config = dict(
    num_hidden_layers=15,
    hidden_size=192,
    num_attention_heads=2,
    num_key_value_heads=2,
    head_dim=96,
    intermediate_size=768,
    vocab_size=543,
    hidden_act='tanh_gelu',
    norm='layernorm',
    norm_place='pre',
    norm_eps=1e-06,
    positions='learned',
    qk_norm=False,
    attn_scale=0.102,
    bias='all',
    tie_word_embeddings=False,
    parallel_block=False,
    init='normal',
    init_std_qkv=0.0235,
    init_std_o=0.0235,
    init_std_up=0.0235,
    init_std_down=0.0235,
    optimizer='adam_variant',
    learning_rate=0.00211,
    beta1=0.9,
    beta2=0.98,
    weight_decay=0.1,
    lr_head=0.00588,
    warmup_steps=408,
    schedule='cos',
    final_lr_fraction=0.0,
    batch_tokens=[32768, 65536, 131072],
    max_seq_len=512,
    doc_mask=True,
    train_tokens=334800000,
    max_steps=5378,
    dataset='wikipedia_en',
)
MLP neurons of a small language model. Each row is named by its layer, matrix (up: input weights) and neuron, and shows model dimensions 0-191. Each number is 128 + 24 x the weight over its row's rms, rounded and kept within 0 to 255. Numbers have three digits each.
After each neuron's rows, "fires on" lists the tokens most often at its 100 highest values on Wikipedia text that the model never trained on.

L4.up362:133130144097140132124122124103160087094103132128113126151146137126127169121107142111098134140132094110143122069125104077132081157115124119136146117172112111132088162112122120136100107153122052137121104123143138170124116151128104103130118099119135112159128131183111149083108148104136120162131116179133146125118134108131092175137154144172119133097145117129094113142107093147114156128150134129083164091127073161127139135113139097117131117138146128151198134137135161140113121144100184127144100081135107160120108151124075162138150106171131130149076129132106102097114135099121140129
fires on: ", ", "\n", "2", "3"

L11.up299:136130164136111111089099126106106132152110138116153123154140153122090110107098158172125143147115126115137106140148124094105124126132110144127075105096112174113100153101154131153116176183146129123110087129124135161125126077115115094129108138114126149176065106136154184140194116107087139155140127115193139143137139157133154080126144141119143171132128113135160087128170152121111153139149109135093156099133111109164111139117125153122112099120123120144130107085124105174131114144060118112092120139098101113099103148111128134151121119146142100120145116150103120124108128100149145159
fires on: "er", "ti", "ow", "ep", "c"

L10.up477:104103110109127134148116129113140102124126122103120164153151113184127116138116147100148153093150136111105129119105153157110140130109141094141081137151119132141136115104116119111120123131095100118144172123129128107122112132167158110176106152070108099101115123144147125153135148113141124159199149129148136097110123115088154128120156100121132144116136172133069159152102129166121132076117120131111131156123161184138111136142098094128129106092121150127101099094148125128159130128139155075161068091155166127103145124092104159176081107109095097128133134146092142148139133143164165134
fires on: "e", "ic", "ar", "ec", "or", "rec"

L9.up252:145107176125129049145096125086120094051144121124079164135125132142127141119134140086114121116103111130132151102100121099122140136163101120136167081169114158071116160098113142165104148144151084109135139125143127165184138123113139123115117111134124133126129112158106149138119168143113127152125145153130151128121071127124116114153130141117133176152121111133112118116123149145110138120185115154128143119090075117131128125163121129108126123096131131152122127127138189114164130140078180149143124105125167168120098117148134183136151094144148136112115106128127154117120160150125129154
fires on: "\n\n", "se", ". "

L9.up445:125128125108102140131112139088103134119109085106100106114123153122109204087141139111119140115170147130138092135143090092199133145136105099177130123141115157150137120129143101132158111163094077134135158141116169115148127111118111123135142099080135135161112147151050158100150123118163104123103123149127148118156097054159151151143142150174149150110127125105126127138114129100106118140151149119156127136114088135150117136118111135115119103145136125103156155134137162110143125133115117041152118144080107138125119146133139127118123079131168128109091121129123129120159119150134123112
fires on: "re", "3", "4", "em", "er "

L7.up655:144094121140079138139148144071095118080144120133113132149147159132111098131149154117143146171129098133132118098148159120157142158122081147110078106127140154146125164116113100155153125149132142143110090118119129095103112127141107097120118123096114105142119142128147146122123094131104141138161144138119124122121161189107150149185148162139101106140168138128124088160137103146104148116126104113107125157151135098139129160140139085130139067118199121122139114141087113198113146166148147136079120112125127094099111117176135148128123109116085153119088103135120106111099142110173131142
fires on: "t ", "h", "I", "si", "et"

L9.up637:115137128112139125134123144136110117076144137084114172170172108153141074135144109081107151142149104121114154110104147151104137126163120158123125100182090130135123129123078118136162130180137149133113130150138121117159122142094136115153120112137150085126161090131122135152120128160119139140193133142174145080151152139113131132133141133109150105166168140106164118102165118142078143117158119148108133127109119180140147111119118127127105132090143135115142116116120099175123136144098171075112124111157094107097153099108122140126075124125098136159106114118134094099121136072111166111
fires on: "m", "e", "om", "r", "ri"

L11.up382:113154127081170126113158130128129129083099160126149111120128146151152127161145118144055139116147104174114150128137112106143115153143123116161153140089123132116119114121133105122123092127159070098133131132163117117111112134091123134112108149139138120142132147134174182096187127090136119139166109183128134140148125161136118153121137137123139158143115089112125134083115156147125129156126202090138120077127158159109134140127112112132102100097120137104125110125124175162113140123100136098097154096127114182118156098107127135149102097100144119141120138142134097116111180114162157078
fires on: "k", "p", "o", "m", "e"

L7.up542:139102158109136050176103148149147124089136118139095172150132117168098152094141136112120117119127093116144135097108114102153117122148114107108170118167124137123090121117160130128121126154123119124110153141128135188127121108115134160130121112143108115136158123163114129096138151136117150153120101152145146114121087141102099068134125123154119120130092133149143113104130085134110165129170133112109141085108093152149128148132121114115158125116119123154168116126145168147110134124077202138141088072118166177122126163115107172123130113173134133138121126139117093077136177113150146141
fires on: ", ", ". ", "- ", ": ", "2"

L8.up623:116131152123149164132111120122128129138110150124150125145142147154160100127151069138094132158143126112121166137127151135096147079099129103113120109108124172150086139120099111147107108134106069122109115096117143110164118145163114119103115140084109154150095163122094138151175107112134100130103128123119153172114171149150088126143134195157111104129137149111143109174123171153102092125172143137123071163096136163132122145098120155120137136113170147115121106105090137130151144142095185108117123107131098123121123156117123129163160113093102123134098118115147143178089139144117163109
fires on: "ic", "ag", "ol", "ec"

L10.up271:143076196146137084158091130117122089085134128118075152132114115147154129119136140076130123105091128125131147103104120133119157167159119102120141104165109152094143140111113122162131132128142086106118134109154125164165130107135136137149110138131114143127133110128141165140117181178116144152141142138149174137116084121115132088188158128105132165181136109135092112115119143138126147122183120139123170115066109127129122100156128121116123133123098137139112132101136157132146139134069169135105161094112143163120108112136106163142149104109158135093126095115106133109105175129130155146
fires on: ". ", "\n\n"

L7.up536:141109108139132106123106104145160097127100113120115093128113098130155150102165139132075131098113164104132140115165113068125140199131136093117142112109098191144127166115136113153113104140103146122122116170137149164127139156092112108127120094146116147135096155124132141064157116119135180104092120121151142147140122147086104120129132128176122159131134101137109094111122150138109149122138158110103117138140130186140121146065101126130146097154139157151145103138126122151153143127097146107130181123101106147123151119132131130103087110123132150101180091142138102127151113115132193105
fires on: "W", "si", "j", ": ", "f"

L5.up477:144106137165152108161126138122095138115077149138121126153172156151126127104131149123114153118134089104140130113100131138135201116124145090132099119139161080152107165111117150115127123155112112157156064166161142161107121144101127132119101169104074111113115137135150164120108130127114128102139122159138115098096124117138148073149158142137107108128172111127151127181153133162138145091118101159131134139095109098121110110151063101107126178083114134120108117074142122117131123118108117109162136140147136139091110169139112152181134130101104171141127115143139095125124130118139100103
fires on: "c", "i", "oc", "b", "p"

L10.up329:124155125128134131133136105143116103082131150103126147157139095120113103135128116142121144157132128129110113099155098114142145122112049094148094160106147175187115132114139131144114138141141095095139089131138108120112130144106115130087121117152068117133153118142185167124189137094157063135145115140178135124110117125113118134130145117155136130138151108154086104118174202167115122150118130110108121112112106145161127101125122115119104116102159128083111106153129127169148143111111132079099162133140139156122096118129086149106126168156157133151089117128129131153130143132120162081
fires on: "m", "k", "le", "er"

L8.up238:144118112157106142156144118139116159099072130143122162137128164122067129142067093108097142143132106112128117117085107114156094104172147118163151133154141098179120118117102153108122154197126128165156145136142147156170154148147172118151106117085128122105128144121081106146110151156107125097144128179121123124127094103086128095132141117121134140123149134110138115181120137134114155079173131114124102156133135120153152096122124122083101120116096149145109096159152112151137133123129100119155146136103178116116158128171147109125158169146108107125137115107130086107127124116086125121
fires on: "in", "i", "e", "es", "re", "c"

L11.up301:154079134131136117112148130162138141126114128144092104142122118145098162166081097118115172168102111109120101137108118120119107123136143130149133089128113105176087156105111114148099157149119127164156100149159136160127068145146138091125121101086098114112095118119159142159143144121093146100157130181151104141131123157148169106137174132152167189127144109111100116185147136145166150141096083102120118128124089111131137144154122111066112093125148137134091114144091134110153136127106147123119157150115110133111127151163103138148150138114111101141140104139142089093129172112107144132
fires on: "i", "p", "l", "es", "k", "6"

L9.up610:120143150146116131147132141126093147133097126129133145141141128139134112107129063169122141120125091122129153085104108121191113123138099141123095116146178124156057119108113157171164130181133090185111103110130158128128116128147093134126101141167113092113173127150129114120171125130118111108151120140116145103134109091118153109150151129162142087105143141138120097102139111121092167089153101123132141118104120124168154087109118097139137141123121154143128120137105149138144121120128088138150089153097142171125152166164122126127104125109130130136063083148111120092105190102139142110
fires on: "ic", "h", "r", "gr"

L10.up241:106120133137084133143096199095094124109126095096151136130131136129175131128118129133119140087096135138104092112189093110167176103092109110130102092127134144130094100099115104109128105143115095134113113107158115144118173149129164124147107137156117131153103143145156127122127136136156171149130098124152146102139104132158144089155145110073129103125140132129125139122157121178119151117120135099148135169106151170154106132131131128128114093128153149106120133135160153133097103138114148121125168098089174154116134117164119142158100138131187094139114071121160130112101124137169155084
fires on: "el", "or", "re", "e", "em"

L9.up65:108138123132148102131129133140096115142140129103130176161138135157147148141140178067125132148135122062104075090087124123123142090113081127151154119133125118139147150112119167139118134129074133128089108131111121137091157147122116127134132085129191068169145109147145141131134113113148110172105115119143137088107104134158127079128142115125106139162115130146095099149166129148132124145113108166146116124102082128156114111142169164139143129092121123104143121095130138153129100150115119124045123120108150141117114126119104179173112133129171135143122143161115159138145155116128152094
fires on: "c", "e ", "l", "pl", "ac"

L11.up180:140171134108208168164103089130120103115130110136155163146127088140156141130143136151128133113099138091130111119075096103132129097120117052188133098161162146146090118099102142120097133121084128121118126139091153146130158143097172118137088110124127137145133131143171132140119139125159130112136082161123145126120096102124121103129154124086122132185104105092120147118147139146126133132134124156114148141097105117151113153080143071114144134109102145124141136120122141131144107079127143095127148157121141105132147114128104179131144115096178153153132120173115117128158157118116154107
fires on: "ur", "p", "pl", "e ", ": ", "is"

L10.up181:123110137143183111156145143126161144113121095081125139172142138171104088072161083102179128146111108136116125106152159118117143115159113111145116101137130134154145115111095098104112145171131126140089151107129118081114101142133139115120150136142162118108129157129095167165168125145119127142200099120164159073149090134102138118128132157096144093140109117131098090121141110130132171109147174155117145085137131162157115127143090122127095114098113109116146111106133146132108106183141148110161108091145111147108120130115119162112103161111130124138138097145086138127101160106137142136
fires on: "om", "b", "er", "e", "m"

L4.up360:116117157125141108136090126139165113110117091129140172164148119149156151094152132116137147127142097107140119102124116082136130113110116137089112107126135125127111117102113131126129105156107110104102117118158162163155132126120141161089120172135091106157107151133177146131142141162122144133090122143157137090115139149132108146137190140081085108118141140049102118133139158183100130118165146131134170100136131134139108109139130113102110104141173148095116108134129188118110120152096166144100110123125155189090114167103114131174150130133147151093130098142099113107078135114143151108
fires on: "the ", "p", "s", "en", "d", "ed "

L11.up41:096127152146102146141084188161103127082170127106148088181115184129106118114188104098167154148113124127112123080118105113145140131125128132115142115089131165149108082104090112110146132127114153133129115136145153124129142106152162124076125112150144112129124149147173165118156145143142171103143088165146161130121141166134108117174156113101136095115128163107123131126134131129116153113109143118132169136075128155129121166117130127114116090143153093119145110117139118145101083141106156107123121140150143152096149091139117107178122107116150109074109103114119138106092106158146138122
fires on: "er", "an", "ep", "av", "ad", "af"

L7.up448:143104138130119094159106127119121113086138139122090159140107099164152171108127132107115123103113098121132137116133123114129157172133102120112142091149108132113129142106116127145116124159154120116109110124169136175188119105109140144138101130145096131129117122162106167156119173154126131148136121147178186126119087123135129096212157118120134185140146115144101119136114135144117162100159116146108130097084121147111132109140115113119136108089124134136133132079145173122139127157086156122125105085104207185132111133145113163115149112134154131123108090143109117100100168109096139137
fires on: "\n\n", ". ", "\n", "\" "

L11.up377:124090119062114147130119134107126125050087136075139105126136171117107120121136142134123132093155115134115128128075114142138127151147102095167114141155135137137135132126137094193126113148138114132126114138112146160124124137146157141124117129142092137113098146122143163107124157101115151114163110127137158139103123131094104157165130109151146089131118155149128149165090149151119123173136115115144151097076149162105177120133127126123126089095114149167138127122118095163127138137132164095136173076168128126121119130158149127130104133127144157177171097150070120104116157097089141098
fires on: "ed ", "A", "g", "ated ", "em"

L11.up49:117138178089122096097118131102117125138129114176147143186128138138110138153136183107154154168176112124115153145120113128124109114109113118162162137156130149143100172119085122120102090143079135147119117162134170113177139132128117102143107154136134146127169117138138166114133153102111126136141093132141149091089107077103084128118120130143134113145160116108119088132145092113101141111151132128087126068129163087144135135111156108137120127076106093095161154053129126150141132151112160083137119174130144128108111141137091132118130120110112159155101114137115135136102146138143134136
fires on: "s", "e", "on", "b", "ter", "in"

L8.up409:122118150104152150130133129095195084126074097077102108136128116139140158129149190133115128094137132144139160129129152086158107118124146138118116096137123170123082086124140109123144158131133101111143113113112103108125129151146083145115103150129119111152123131129172122104140122119145128119165105152096132174130133152086091138163114108170110139124169174171109127123098098145129145107109165134100128131126119194147121101152139149120154115161166155136133083142130096171156147123139178082145094085131103160121147137142115165142144093111141127094126129144118143117099109136140130102
fires on: "ec", "th", " ", "ar", "o", "e"

L11.up230:134121107128141113125107127132132130123112136152113171155137121152131123098149090147145121159141145119113110116130163100116126119130131078152063142107177151115110159112071137115121121130098120132114098158116145142149137130147147115168138129096113089108080150146150195143124096132086156195185125153148139103150149146127146096155166145139163100118132093154118113143132097098113104149155102085134117160125127112175140151077112089118109152120136126108123106131131137195166138139113130112105137130137123154114117115124117152100114133131087107170143083130144139125120196109111128139
fires on: "er", "ar", "-", "  ", ": ", "t"

L5.up43:073165151101139110140110145132135124106142102111137111135160146140145104113164118131146130132135144146128117091109132119116131119102111133083131143121120145123064083128154105128106128117092113105113101102133139100099112140106134122115147134140138124201151130149135121088177163158122113155130114133130137109121136116082131116150117161133063086101113181134076127102132126158103120155160162153095161075118094179136137100113135119127143062178157106092160140143110151120130128129140180143075101115143138177129108115110109126133152119149138121137146114120104162161109150136142132130
fires on: "on ", "an ", "ent ", "ic ", "ia ", "-"

L9.up98:102105123080129102079136116156145163106114139119094122140141126171153095113101149073154155115117107111125104118151155129105120143155136134123087114163136114122115140106098083122093138151108082152134094148148149109144113145116119136147098162079113114143177166146151149134131108119116089149150110127174164077111132129154160119160166132115128127101140150129153119147110151110109153156157103164149181093102137128130149124155091148106148129123140159111132106101123099137148120160126143106081137097162098090111081100129119121202117135095106138137121113154151130134097129125148123092
fires on: "o", "ap", "ac", "in", "ary ", "u"

L10.up29:130093153118113118115126121098173095081120105136133154146129137155087169096145151120134150143133100144126111105102107105157128114133113132163140151154101155157108072126175116125119140142091136114129125151093118197141115132145147114136118105094117134188120138129108152113120097117156131121168117167128134128137077139132111114118107111133138148122142088128121098185131119131111146098217138106141112144114130109124131152077132082104120069110102119131163100117150118150120111142103137100104115109095156217116131139091139139133121130142126163130132123138106119114143129097161137116
fires on: "3", "4", "e", "7", "5", "c"

L10.up453:134127150109097086106148147147137113139113118134116141130149142109147117103131143113143128143108116120125070138153115134150180103168119134130137155131115102116126149122121112123123108123152127138100100125141123104168096128075181135112084195126138086167113118117163131129129127126099130159133114113167146143134132155120168124128130135070049111130140129085107116109129134173121151137153155122152129071148096101131155078145133159132127091167144153137098121146125132130116054178108139161110093098144119161123104134088101126118150150140140138168140123143114142132083122170101116105
fires on: "es", "d", "s", "ers", "ow", "S"

L11.up129:140085111124124151129143132122134164088114100120132150150146162133147143108141140149154152150145114099156121080118163121134178149124093156092142136081141138109111100143112128158134125177108112143122147113157107122129102128091166157131117110094077135165173098114157163156139162151127135165116093128126123113146117157136164101159120114156074084144147150142127107103124095122120153120142150117121125087106100149152152097118147083096088107146148125096122128145120129156106135146111109138150096123101163139100142178137143151126147097101131134141104123133093099050106119080148110111
fires on: "ap", "h", "m", "i", "t"

L10.up327:102096148085187105151155143141143093091118150126110091149114121142156148140089102107096130120131128133126072108126142125102110174121167101163102135111113149161175084121123076130114111121123131108134108134120122083143105163122124131125119138092139094161122135139135125096126140153150183157178105087160136131088079162103125123126134131129119119113139156141087111121115110133132117127193106129157152135089177135114116115127156145124122133145152120136148149156149210121118162141144134124140126090127126185108142135104142155119095151122147087147116123131118104118166139100109129141
fires on: "f", "b", "le ", "and ", "le", "a"

L11.up673:100130194146186154127135118117118148093122151153130141166167139081113124095096113150130131154129089143124122139157119115102101112156139102153103157144144124126115098104092094144134099121089096163110125140135127074136127120162126142158118146118139123166143148113107145143133143106053132150157103116146133091129133135106145125141122164126102120126127115130116067115092138132132166169162140138121157101120153157126180113077125123133128148114138105122103147080146093198121149137092152131117119120144127149085089154121143157133137145125132173129128099144115132118079150087129113156
fires on: "t", "s ", "s", "f", "er", "in"

L7.up209:107130150123140041152127111110131125140151124120139134141150120134156104107144130129167158131128150090108126104137138090129141105147104096119125103169140152145107154114077122151093106154139161177076153107125146080160158057140125144129142080132141120161084144129117125127112168115133151182162127107150144108122108127121129160139131123109147114092118120115126106086128132118091148114139125145101151124135148145149114149114131151106059123147161089131145107115139147139113129158127132172119110120091144124101154133114150112131102122115152125094042112136132121142137171095155153117
fires on: "an ", "our", "l ", "ame ", "re", "er"

L10.up540:111144148102126123111130146125176147100125151087123116114173134137109111117157161104136139129158077159124140101097139085167162097198108143133119110173120132103109127117120123170131123122162106128135107122132149134140086099140109152100089125136082112129146139126144102103137148107109106148145104120135138111133180132092139139178123111131136092111128143172136112156100127145125164126105127126128150128103132118151158174118164117115142065144130120153144132129163144176142130145145132096120096076180143185106088122125110136124117115146109148105098145179089089104096133138106117158
fires on: "g", "ad ", "2"

L8.up101:127113167123130074161063119123125104093108111117095151149134092163152111125123134134111127112112099084130127097125135134141133124153126126151152110162121154110132144112100076152109135136147111106137072129158145176189146126127131154135109153130114125152107123153121139143126157172128147164143113171129161110123090093092115079187162139104153166151138118157115126087118116123098132125188111153098151127118125115134119100149134095128147126135096142115138136105140147122137131121098133125131146102120206168126099115170088164109135126141123139147102095115135114099103164141105152159
fires on: ": ", "\n\n"

L10.up356:083133158107110083121112132085091134126095120113117152144163173093107109105136124095127143145150135140120146150155118154136143146142123097146101094128159142140069119107113116121133085154086108149121112148180125117127168124120142095148087144121113144135181144143099151123137121133125116119153085177128143132134106093080118132147116142185130132154145123129184116152129147129102139127142133074094119112128140125134144091142113154129122136079100160081103132073131111149128127153081183086135141124110089153105101130175105121136155133132110151161130094133142142094114133148144147146
fires on: "in", "re", "s", "on", "el", "il"

L10.up726:082131148142082155186131143069119144080132120122130168150161140123162132105171124161126153115095139137133116127160130105134122179121160104121104113129146112167094134112125122137134155154130102151171110105133132122150112115158148147149111123118103103141113143130185122143165098102139105138107119143115114116133128150133135092163153134139092106106160136124125160113131100147134111125131117161134122143128113116095121118138121060150147080168143111119151141130131157111091154133085103139099151123072100151129164162181136125103112094110139111114121072084101099082126142117170107118
fires on: "n", "h", "or"

L9.up111:103120128173117093098139095127095097087099092140101141142114146138135096117177126177126129093145134090129111109178133144110159158141144122116142084129119118135137114112141136107111123122131135112122126172149121113103124132107127114141127114153108135145094165150148131082140162131192181107141094142138131180124147133082105119137124112175121125161141116150129117112132135118145175070185142141107132140092086157143132136111125058129121108134126106117172104145089124164136143124115141126161140119108167129115141115166113125102116111134141090098142094120094151143153129137148190108
fires on: "f", "i", "pr", "si"

L8.up593:090156163110166113147141149147097094131100161149137167130146144105133114092143114102170124118080118140118096098152144168165127139126132093129095123114216123149119081125108135148119126145145098124109127134135135104149096115148115140132114196105144147155135159129084168109152096127134140105142121143141114074129127127128156107122106144121129091131155156122111111101143145132137156137146162175102121088114132129126136100100101133121113125106169141104126177146112098110139128162118161132106134139150089181129113107133099134127128122087141126142102100171126145147071149117078099147
fires on: ". ", "al ", "n ", "el "

L10.up214:118082178075153104145116168113165137140100147110071132135160116116174141104134113129098145091155109140098123147100175142098110120119149126117140096166146151154122119129109111083107146120114075093152148118155130141096147152098145115135114167122136130130136131150125117141116171111154142141098102138138154179073110155083093125112165073144067136132153118130108160108143134132114110108138139137110118134138084157118134112138152086126134122141172138138110105078115109094159162123127149120125135095151159147120135142122147135190103131130131132157133112166095108112155145131135115122
fires on: "e", "ec", "p", "b", "c", "ac"

L8.up461:108127142114112132130147114154097128126122139132134157142139180151190121104134143171111137117090133131112139125163128148130155108117130081125027048099176129129096088119126114139125124164099124155114105132120113107174126110127095135138105150128128125151107151136151115147149111104126132158150110113144149107140106136107151119151104122141133110118153132143124111121109160192141172140108135138117136118121131145183121133101067126140150160106156162067080147098112108142122132162106136139118120121160113149108107159139104147114123169103129158116103107127146131135084169127161138126
fires on: "st", "or", ". ", "ing ", "al "

L9.up48:128121113155135097093115127148135127100144136094112097155141146180104151127159154076133154113132099166115101121103140126195138140150127140146120111172122140115120099121139151136095090138166093124086099119122102134097064142132155083125080148143132080130125137149098139126108147151114098137152110125129139055108150150123122116196108116108140148170145141115121138192108170112128131110140078133099124121147110132113158128131140109097140085140097170118123120139124150147126109171107124101082110143171145150108114139117127133151123120144102163099127144118154146110117105135150142132
fires on: "ag", "g", "o", "ec", "v"

L5.up611:085187125121102149121106157151149124106135067106129091122157148161137091130188146104137129106169124136110106100139140142139141142110125108094130159136122169126142089127147068135111111124121136086135088068144126085106108140095122119167124154152129112180167130139137134084193154125146091120173119137139128120134155132076135111147119120106100123157127163152096126143164135156111117137102151117111140110108104170146145169123120111124137121155167121116159091134137133129143147108123180112089111088149141139105095111129101114113135095133138118098129117156132141114116162127151113137
fires on: "-", "ic ", "g ", ".", " "

L11.up313:127126139096141095133105118158140107139115091116143113116147148117139153123111151152128119099135129130138111101081112160091131127101118138102127149124115137126142110112153108164134068157127148104104150113156145132115096152110171138126141138121132132185123093175171133117177147123162166132153134132152152127108127104110115137146141130162092129151179117145077107103145163095120115136126155114164129131082073151100181139103154074136072126142175143135133105128136129105120197113124142156116143133135132128122103137158111101169110120134102140081109140126154085169132160139081118136
fires on: "S", "-", "us", "N", "M", "("

L9.up618:121127144121154139168112160117158077118119107070119111126133149158115144116179112086146131124134161130120175104129123105204117160132117135133129118107127148140138096118146112129118110146132080141131132162146176094161118126174142137154127094114162120117179181128157116119161125101119181117137142133160123101144108061128124144116144152149136164120126121127118090126169132111112137115111144141123132083110127110123141150093115106115095111177131124142171112112142135155122122142142152108134123133100110154111131071123126120133050105131119115081110082141131113134108156131157118085
fires on: "ro", "er ", "k ", "r", "h", "em"

L11.up553:106099145139148122107118101100143077112115078157129178148123105180131102099140134130105151126137115105122101144142165133120178163126160105133115074129148152126132119117116152124124107130110133097141147126133093144129144125156134132139092123087157105144112173136153187068088130118167105124158099112106172162096142109156140139144134109151135171131107094124121131105140171119156140130099128132115141111097122147153089141127124142115127102123116171131112112149078107103123138088062145154130105124092140149119173094117094145167121101106143137148136121169110123105150120124115182143
fires on: "f", "en", "i", "st", "end", " "

L7.up698:098136133108135138116117160117163152112129078125146143136149188108146113147129116128133141124156123128124114085140115123151137122155098168091137088122088133142086120112152083132167098153123133105124135059135113136128092103085142137113137116138111090154158085135157124140142159161133115126142141122154151150151122132098154110193110171128098107133123174114120092096125131140110145140146125149149142124108097121134139115127144094139146093132182151103174108179155153129136135162135164151086095127130152122119104119112079116178080117130113121142090119111089150128126118096089123160
fires on: "us", "S", "sh", "tim", "N"

L11.up193:123085189136144077166071128131110071082127117108093130123113103141159124145128118108134116085093117101156156122109106114115161149164108087130134098142113150096152123130105113177134112119162137094120114093159128167174118081109146136146130168144117141138125144128139161136133138140139134167122122162162174122115083141129138116213151134115136158171155102136110112128153132151130139127158116157145144131075128131116136102161136110123108122129142160115123143116161157125133142135086166106113156108095150140137118092139092139143124080105134135112109092126138131122132167128135150139
fires on: ". ", "\n\n", "the ", "s "

L11.up357:152115130137123088125125096144140119148140112127130177157152116159118115088120100103136162146136099110099129139116163142119145120129079142168140074148124173140165127109117113121119119176124138145069095112140133140133123150107100103135113112120117082119124116141129129125111148154135107180134126119161163082096153091091141080083115143151156160138120105095154099129152165102141175141174150155145124125126145147107119132121083157115107151083118129130134119096143111127109118183124139115095112079126170127101146125160132178089105121102112125163083131106121135145173136098120149132
fires on: "l", "m", "um", "ti", "e"

L8.up171:129138170107165118136150165154171123104105120111119135147143144131184104097157119119137122121109120126122132118116142084106128140117089111078152156110104147133097075121145111146093119117115106085112119088132093128149121092103130133127144122162136124211108124155162121079187099146142092131117099118150147126103167124129112144119143136145095118142107120134079096096110093135126109163155189090120135085135122166155138131126141139135122108138130108128177117140088152112112120122095164148086121103120110158130112163073109117125152150121128132153139137151132143109097150121132155092
fires on: "e", "at", "a", "o"

L8.up450:136150115100158148139150141143113149127168150150106117148140133123134117107151106095106145133119126107127119087118155150112113090159160142165155108117165127145105145109163120102102132132124106166121085133136115110149076132097087107120106172122081122150140095143142147100148139119123120168172122166135168123127129140153166112158144129110092126076156152111133109070107119117105138153179115170146121152084113134142160079117055090117157158108145122104124122091126132100116144157124114162140127126164080106115121120148077112099134138100128144145096115158161106157118127105124118106
fires on: "o", "ri", "a", "ac", "li"

L11.up592:137129139113114130158078152088132096138131120112125146153149156121185146104130128173144129111129124072149134129132121127127125112123065090109125100121171107142094128107162131174113112121084103160101098143112129146166125119117120132126125100142122141104114091127177134117163145149104126155126116148149127140175131172149116109141133180139118171103105147150114090092134137161123150212124163113133133148103120131105105123130129116156128101125141175102142143115179163124112141138130152126115129122073127122121132121161112139091080098132098128118079078086109106123137141102145153126
fires on: "p", "f", "l", "n", "or"

L11.up528:140150140142164137156135176142125119074136124113130125135127133154162146126124130122119138078108131081112120085138124077104120162149103104112163140105104135153119152113090091119121140133173081107129125103137157118145133146101155156105130141157154107106132158144160125108140171172094162143132097123139153121083092153119094120174136139131096126105114142181051077107118153149143103132182113140115105088118122154140135106094141139115125067092161110091103109123158136106096133129142137144131125117136152164118111153137126148113122115126143151132135125123159101109131162125176154121
fires on: "h", "st", "t", "b", "m", "le"

L10.up75:103146177138109135147110097118126101111092144174106137146117135132117132114133150143134168103134102149145125118153170135163177118116168084117127158133160114122134129094111135151094121162124110126148088165166110132109151145102115135138072164126129099148178101134142199111114164124111096132122122154142127086129152121081140120140135123167137115136169141160142122130127155158106144113154132115123119125146151056122156119143100112118119104100108157131157100084141095164146126112119150091131132151129113132105099113192127102122113143092106122133128089150134130119068135093140087147
fires on: "in", "n", "ex", "w", "x", "s"

L11.up216:115133131138099122105102113094109118130162120113128104135151140132128130126156142147156150130094126143098119136093104113124169098090096136088090116151120189160109113126122128108137147161118117141082134165111145135159113107135150116124141082121145128134111119144133136129166131119110140135146133144167146119127155120109143154111116130113134139119131129139112087144211157162128126101145147139131116126094131137130095154113148099142083053116131074111168086128172132173094101186095142155091109122107149156103115104150122138151132106140107072115119090135138162123107139062153143147
fires on: "er", "e", "c"

L11.up127:111093148119112117116141091094111093076122166147094124168133148154147108161173172156149134142156126146108109064140128113104164105124087133117135130114146108110147164092130143122085081139130118144123094156139113139102131170108080131129111120144125106135107148128116113115137146104169126128147133142107141171164129154147139111147135117135113106121124103143110107136107112154126142121095135123145131116145079130128096131111116136104125122138175134123109129153059122189118151192114128150156162124144094156119112138160065151112147104148136147142153120127098096136120142075117185132
fires on: "or", "i", "si", "ar", ") ", "8"